{
  "num_hidden_layers": 14,
  "hidden_size": 320,
  "num_attention_heads": 5,
  "num_key_value_heads": 1,
  "head_dim": 64,
  "intermediate_size": 832,
  "vocab_size": 8192,
  "hidden_act": "swiglu",
  "norm": "rmsnorm",
  "norm_place": "pre",
  "norm_eps": 1e-05,
  "positions": "rope",
  "rope_theta": 10000.0,
  "rope_fraction": 1.0,
  "qk_norm": false,
  "attn_scale": 0.125,
  "bias": "qkv",
  "tie_word_embeddings": true,
  "parallel_block": false,
  "init": "normal",
  "init_std_qkv": 0.0222,
  "init_std_o": 0.0222,
  "init_std_up": 0.0222,
  "init_std_down": 0.0,
  "optimizer": "adamw",
  "learning_rate": 0.00147,
  "beta1": 0.9,
  "beta2": 0.95,
  "weight_decay": 0.0,
  "lr_head": 0.00513,
  "max_grad_norm": 1.0,
  "warmup_steps": 231,
  "schedule": "wsd",
  "decay_fraction": 0.719,
  "decay_shape": "pow",
  "final_lr_fraction": 0.0,
  "batch_tokens": 65536,
  "max_seq_len": 1024,
  "doc_mask": true,
  "z_loss": 0.0001,
  "train_tokens": 334400000,
  "max_steps": 5103,
  "dataset": "wikipedia_en"
}
MLP neurons of a small language model. Each row is named by its layer, matrix (gate and up: input weights) and neuron, and shows model dimensions 16-271. Each number is 128 + 24 x the weight over its row's rms, rounded and kept within 0 to 255. Numbers have three digits each. A neuron's up and down rows have the sign that makes its largest values positive.
After each neuron's rows, "fires after" lists the tokens most often just before its 100 highest values on Wikipedia text that the model never trained on.

L10.gate529:163129071136159147152150091139083134126135140134169136087150142134154158093149157145090131128121127094127137122126104136116122118143111127156132118154140141136135149116158147147136124101136110136146120107141096127172177143121095080100102128167116151148144130133157111101155115164150131125071106133110134094117104115120166169129159166116163120144112121152097140120141117121130134135144132123096181134109122102127105174113136113117100114119117117121150101156103135152196139147114141145132156123110155149084158168120158174147120142173146080113124117097124074136137136109136136200147157085153110156155098155115161118124120123137062151083118085153124117116121130099107118119125127136111136145164109141143150134134110102132145139147133112140107102087145145134175187141118152
L10.up529:120148137136142138151134137176171114116111168089126097096120179125141158126039119173094101145139102138117129142136131120106157160146129145149111153141083140147115098113108123156124130134118146139103141134111145136166115152118132091135154157116148143134129110128148143104147068122167127158139106100099106137128146105138122129126104126107132120109120138108125130100154126116114144132149074111088099110083148142152136105073177134159108134079120115124104070146129132112137145140080148166073117147132131134100126109091179134085093145098138115122100079079123094168141148106100135160129149115170114151136142136112136108117116110171105160138090071144111151149095154137093093099152106110110125102158117183138105143129154147104118141166149137128123153111163130154094134130104151
fires after: " |", "|", "-", "="

L10.gate695:124149138115128154175107138129144108159105120093106138135149124118155106123146132136171129146136118151169102114106137114150082158111106125124137078093149126112199132109104153071130075151168119147100120090102130134152163125114163146129131117125099155099141151138119073156100163186137134122132135122115113133086115124124092148131155151146073086116126102084129149109126149150145165166140141141089133110164129157140142133148151100136151178157136092134129162095145107133114115145132167116111109100131108169119106131178121126109124171143157096124102107122125115156147112106154103160125104107111136139120112117109097089136088100156143095086120175141112116118096139147141088142144161112120138132152084144152119139157117112123116129120130117149139173129147129120055132135067120
L10.up695:171083085113169154154091101107096170153151095120170135156165115102114122101082112126150093106127139129081087159098108100160081192125177193153138140113103108143118132115156106165129136110148105105128139116157105141119150063141149115140080112142129114118097103130106120129151132158137138152111108155102131132132187157120170091157136135132163103095120183129152132139119135171132098115165136121142115131143097103140153125114130094100194133132129142084148141113125097109135138116136128144082155175088141105129121161139151130130094165134144138096095153109149136114140158130107090140098118120150124103137139113077131152182113121103141103132103114142118132133141124136131139101124145130113146160162151173120159168131136123119152126109134119143132121111146116152142126123121114
fires after: "|", " |", " Ken", " Don", "ya", " Ky"

L8.gate481:155102115170149117087094133120125114090138157143133135144150134143127084099121128067152040138147140090121115159098186156142149136113143126148137117136137146172162085148129088131133157167088122157135145122149140127131180118150162110075142098124112137101114107109121082080134140136129161140143177184139120128130143124125136138127135159143114119090124136148114144124126135147155109119113136142128161079116121105109138119150143114105156090153144097097138157145120113104173086116146133140109060159139174126076173147120168168126133123106136167127125121139120130129137125127115128117160138107098112165150075104119140138130142124147158102150093119113095132166077124160072147122136166135116127151133146119105169134116118135194142138109134110137119145118078153120142123139144138
L8.up481:132090180164150118134117135126125098136131170132118110160120133143105116120082100134139075121141139109124122161138110114145121152131151175107158145140146104155125094121121129130142096095135144152108161113117113095080167106150110113141163101127099154133120125121120098128158116099116124140081161174123097135079120096129135134135116102155123122152148125125106143130135128061138140185153113128150112124173167089167166116130097146104117093108125127153149177128142167100146143101116124125137132163109065148168127139143111134124156125096174111132079132120093105141095137161143157121154125132113148127132162118079109134141123163121132123123151104126134127153076184159116169129163115141128084177106140152141105113122103117114152105130153119151111141126111101103121120128092093
fires after: "=", ".", "\n", "\n\n"

L10.gate536:148157102138144114133145158157149204150145079096102103129133105108137088147120151125170160107098116111130099116114155094144161155090096155133144095084087156133087143110095155180168154160139099116137106093165103105165163091120141094158155128137100091109118120125110089123117117151128161142147117097150178099106141101153134103139146128166102097144096127107134066109133142107167140188108162159139145116117147175142117133132118120146117128107131135125111122115130112117152112128167130150078158136139155086108156134151098139105090134162129103155064126101122128130102123155137116132123135117121138104173102178120131128112127112132145106135097144106150115139129136129117124088112136139101137112131119134128114132121179077104127128130163090172147157148133120148117132104179103
L10.up536:105120104150165158139156105126108143134109098134139124139100147098136135094120108149141141167162167095128163123050098122150088120115155124150108108179111135121133167157086116143113106109115161170098156171121155136083126118176132077129147130114145134146128130127129134108150130160146158110163138168151156122101114097151136142123143139146121090130153178095118153155125130117154103121103136135120136149105104118102106110126167126178128108148127098127134149145140133150117146136138109117150152155171192169143134181129113089117127119124147155143139141109110160153142157129132145172102137167134123109117129097116103131117124126163182110110139154156118066106120137184158122102120100113138130140099135158165121073155146150150101141173118124143124120092099125111168150097135144
fires after: " |", " Best", " High", "|", " highest", " only"

L8.gate355:136166120109126140167110134108116142133088161102101107146088147126086110120133138138134128152116131125140096140131131176141089154139142139144161107120140119114145090138100155094123128092155104154149157130118120145144135134116129118188092110118128202164128091152064125145142138156139130129113147137083098125120144154116163154127134123105134130142139147128096074163119159134134141194137051112084135134168146117121164130147116133126133109136163115136153121094135108147122065098129145153119083132148078133128161120155141128139171119074135105125111126119120090140095106081125116127106141152107181136141121112105150114152120107102107138126173152125133123097143163127119129108165097130127163165105125109158133084120187122127153095168118138113090115147139127115118120111127105
L8.up355:146129095094165120176101151100118105158128110102109151066137077114126089099101107108152104098099165131106146134122146131191088162122116148150086115135120161121133143107133113150136138184146116128099154096146171122110126139133119140136118123116138112100124200113179117132133134099107132118104133151095167116117161127159133128123066154129149107103140143103125110124102138125144124099149109163151131118134111123140117122149147125132110088128171121125144117117131067121146112095144112138140135138155115150110141151146113147133129159118132121126158096075135138116141139146111120137112141127168151132114127132103159124170126103143115131122124124171145148136108160086136098117176127120131099142152176125106135126150121084127152117132149107112130097205084110138141129138103099
fires after: " |", "|", " K", " Mam", " R"

L8.gate341:139135109180126071139153137091093106112111141103139127114143134122120143097126133156111105124145121099143157123112129085168133087093101154107121122146123119160102137128113164138174143145078101126146115114123126148123186116124093085112126123137102127122124112114106117131171113116151159123107169134109111077123141101115120130146161147143126152122107143099099153162133141142091121118057140158156141171137162136144128128140143122143105151088080129179119152129125084151160147087106129143135173144138169111100140154137142151104161124121161183114082119115137093135146118120150141148147117095142161150091104168084088178122133146152127164139113144088149118116145086125137161125146071136142105131154149118152131122126124107117129125164159138137102120106132083106132148115143094
L8.up341:170135090135150118140108153163124107081140133154145115126142091148117157127095112077140172145148115131116095130104154101141100125097129158114135133145137158182145138146129144149142099183142125102137155122169113153208136151125083113163133112103153113127100109113105113157126126147137165163148142096178101116146165105123136110109115120091093151098111130124134145194144119125162116108150160142141119145117136126076109118085172114135150119108144169122170132122142160113160138125132159120119109113156135100115127155145132138104142131124127178139115182120140139104128105140107109117180125135146153090056099135123141142121135108153082063132074135113096149115151104118169083164126125087127157131126149119165116139119106133108138099160116114107168135125094104149107181120108116
fires after: " |", "|", ".", " No", "-", ";"

L10.gate762:142139108176149127122091139140163103111159146090118131154164139136161107118151146099096127121139150128159094138139134122122121159111115126141105121138137123119108154152112126136107153124143077148132113166075146108118127172156152149116176118168168155129147102122151147127116135126121110097095145119149118092085131139141128116117089080112119126131132095112187104145078069105139092169142130141154142126134147138131104118125082145174094137098096156161153149109078123157139127139157161136147137134150148103133155094137114166150157138134135115157133076120117153087187102156121143126103115126123138156159111104109150116094136149113112110095150162151120160138101153110124121109126144135135140148126128101135119169111135101144144146134153148176149121119119109120138148184087103
L10.up762:135121118151106133155111106139123130154144102121144129123154122138134089156140142109120158126131122145129129068131132129147074165124145095132090112118138135144140160139123122131141164087146107152149103106108162101133169163178165152166126141166142153099144096082094101148083141124109087144134142114151108156108190154118118098123126107085136122105105123111157094143107103103154106117138182137165116129134139157098152107105093097111120125140128118136142124124127115161142146138131171120152153141114129092144130108143121180155171161138131140142118139113160134130148125185139161118093145137093145117128095118163095129115140102085136124111118147161104161117166163148109110112120190156111179153122160120121133147157138095139142106116158161179134069131121183098098133136122129
fires after: "\n\n"

L10.gate759:093134162108142156135143146144129158174129128123133120140123114112130143104127132092112106143118127118135113101103143113128135110094149120120146121148101136124157153141159153078147139122156105150124140135112096142101140117111161136141132117121087180128124164106137116142108144128122153146163141163112131180109126102126153139161150144176155139138141143129113143102145085200154159155052135135113107092150087171157147124135138098161133137202136162144125165112101145121093097111153134137150124093134125143136083090123138139154133120139130064109118127141107151116145082078169124124078180152113116116092144129125117141125184146159104101103122118148148136135166113174143111118117105154146137131165109133142136127139106147115094126099107135152132119137059160127090135112131134
L10.up759:126141125166155109174137102137086092135151170088152116146150081149139144057138151153146115139123118124183097154121112116132099095119120222132122108151144108124078131079108114150129104116127148121149100117155101134145149120137104125119159114120133117122090144147115145154151101165157151118127114104152124076132144088141165160073179130116094140118071162132138119131111138122137129140095155141155120100086153129144133138115112121107141135173098110153115128090107149102136155122146143146117128136137140092112126156149143134084085121126118110120136126124151113096132123155137148096126059111137144132157114120087123131156110101151102141085105151115111125082137147132205134182132120123140103158148086138115131187147120127122163135131122133164166117110111122155104163124118149
fires after: " |", ".", "–", "-", ","

L8.gate666:154133107157148110094143146167120169156137093163143152079085159107109125172110099134095173093111123118118076098164116125143118080159145116089142124140120133146104122167120126121124127113099163104170145108160144102149100119101080124122094162160138165142141084147126149109154130130127135068134156111148162142143140130124170164103106126122104145137107070155113096166149176139138117108132139131136153083131102116075153136115134155120091124130092147123130146100124112125133128139107168129114097125137125157143130119157110128145163117102132129097110163176159119096155089121155120146109156155131121121132091154146141168168102148139125144159102137130116136091150158083131124162108115150193151127102118125137116115132093109130149113117102111140100124141127118076133153119160110
L8.up666:144133145144159096161181136121120117113112166095090137135091138175144161136119126133159155144114147147112144132158094118106135145087149130147088131139139151106162113130126125111149108150168116138116121132171108118180131127119130117163103147143131121146118108143123096126142122137096089136117104102069108161165108131091113094144105145133120137171172124139142109120093147140123143121147138129104113149105176187072099144123130147100126082094126108111076132155126188127101138127129155136118123122121124151116116102105153129155126095142175105143153149129129140127116139156106080115162134173119116129080089099157130115171107141170159140102131128167144078112097107124118164103108159182115102104142110169171164168137121104152127092089128080154136099099169076153143140140094132
fires after: ",", " GA", "p", " Pop", "-"

L8.gate653:148127117169125143112117125117133097131133146117145096139149133174129130137117116113114160188133140123133094148078085125152156119122160073191145131120119134117124123167095127148137087135142127124103128119127148104108120132186118140099177149090102103131182123124110145128126133118089104138092175142107149152167143134116133154167144104126095114128126122096120114118155100155170100180094125146101082103138144106086101140092130167130152147096138121141097143104123096116150134117157141124138106125165117136119163164089144163132121159143084124152102096103084110156157130162146110119115087128100152125139132151125134135129158148126067109095088178138066152123114154113107116125136124111131156142122160120115135108109125111123135118125116126143131154094093176112154135153119111
L8.up653:148120124153081116155110122116096149194124104133157138173095146127118131132138111122140141123136136136118100135122106142086122121113186125135149135152123108138171191138116092150136097129138115129150104142106158115125114153118141157161148148127140143107156116106097134124099106185143149145150103154122156150192137104122113156164131178111157158079090111160107072125108130157127111108134176113137146107131123131123115122141136137124154098183121127185132175117125090091134126148142159157145099130099167152108135121119167156156166160135101120124093172150143149143146141103131060137095094130120109114111116111159140157126108139101117134095111162152121134131121112112147091142138149112092143142127127177132110144100125163108138152102158133172146090085107115131122124150132125
fires after: "\n\n", "s"

L8.gate426:179105130123114102146126121118139140113160118124094109115146105149147155116132146112124136127128145105105115134123095107161154151139134096132131096135099155136105182109153157160154142107134120151107133068105098112165153132151128099141115157142100131103128128114117125141138151116129139142114099112157172169071147105168112137106155150122096118144100113107112134133134092184143119134117124180132155128149131157128164153129143145112132098141139139110127111134123121108194175172095158128192151108134068100127151145129128145114125139159156168104144160129136124102155109134124126137156154115127119136112128158162147102115140134133155134123009116109123111102140128115115124120104147118123141118175111103172106140125131110113135110155166097150089143128141121152145120111142099
L8.up426:117071156115086141135142105107126146121149127138093123132150095110152113157122170144157158125149125114165105087146150118132147118170080086130124114162126150184137134147148138132153110140134122136143162079133159152189125143128093087135115133128171146115137125161131032135121083137139113127127089120160117175127107132161134096175132161129127114189107129141141163121138153137106135139123130148129137163147145160124096132119114089094149146117126154127142152156161128175130131138081109120131144132153138099132130104138126158124105121155079159119158119130093109115168141110123139120121152106119128094153134109147112141102104107131120113126121094113122139075111086139120127109108135097110142088116126091126140168157189156105146124126163129141141128101143105127154097086114113
fires after: "|", " (", " his", " |"

L8.gate4:099105092147185119115101133126154090133123143141148133086171153141128113120142125075141129161110133131145156137102074130144151143128136135128153126126131122163085130133113174131122170149135133173142094140099122168130114085112126124117123067153104120106086134115148118104149135143130140128123168124127095131138134146129080095163145098164117159100148139101098140126093133178162137110110075127161133142142130119149082142143142167175111103151136121121111107098119113156128143129115131099098093154145140135113166091127136168118133141072109152130098170105102075083121114191094167137113113096138089159130093163100166097106136113124110128098104133110137139121128122092132132141100124122149170089155135118097113150139136152157109160108136104135133131128156156127139141159141131
L8.up4:114090099165169112133115185137082122115127132079144107107095106117144120146144148113101124183081135124117144134161120110162098111096115143161170116157109104088162119120147083152090112081156151110133159117096114145121145154125118103162124122160088138107059108141122128154145128157124137116148118164115104123141134097086119149107146149144115143121116103127134111125114138113167130122155133132119134184137121104112124092168138150137147170123112123145085138153160164067115151121164126150143161172143151136112140170133153124163069099137189118100108140102072065150099098094161111150156104137134134126121138099064129131107150121148176101117118091138135129143122123172131153114118121119117117099090157148140117144163110126105171126127144140094108131157098126152120153113155068
fires after: ".", "\n", ":", "-"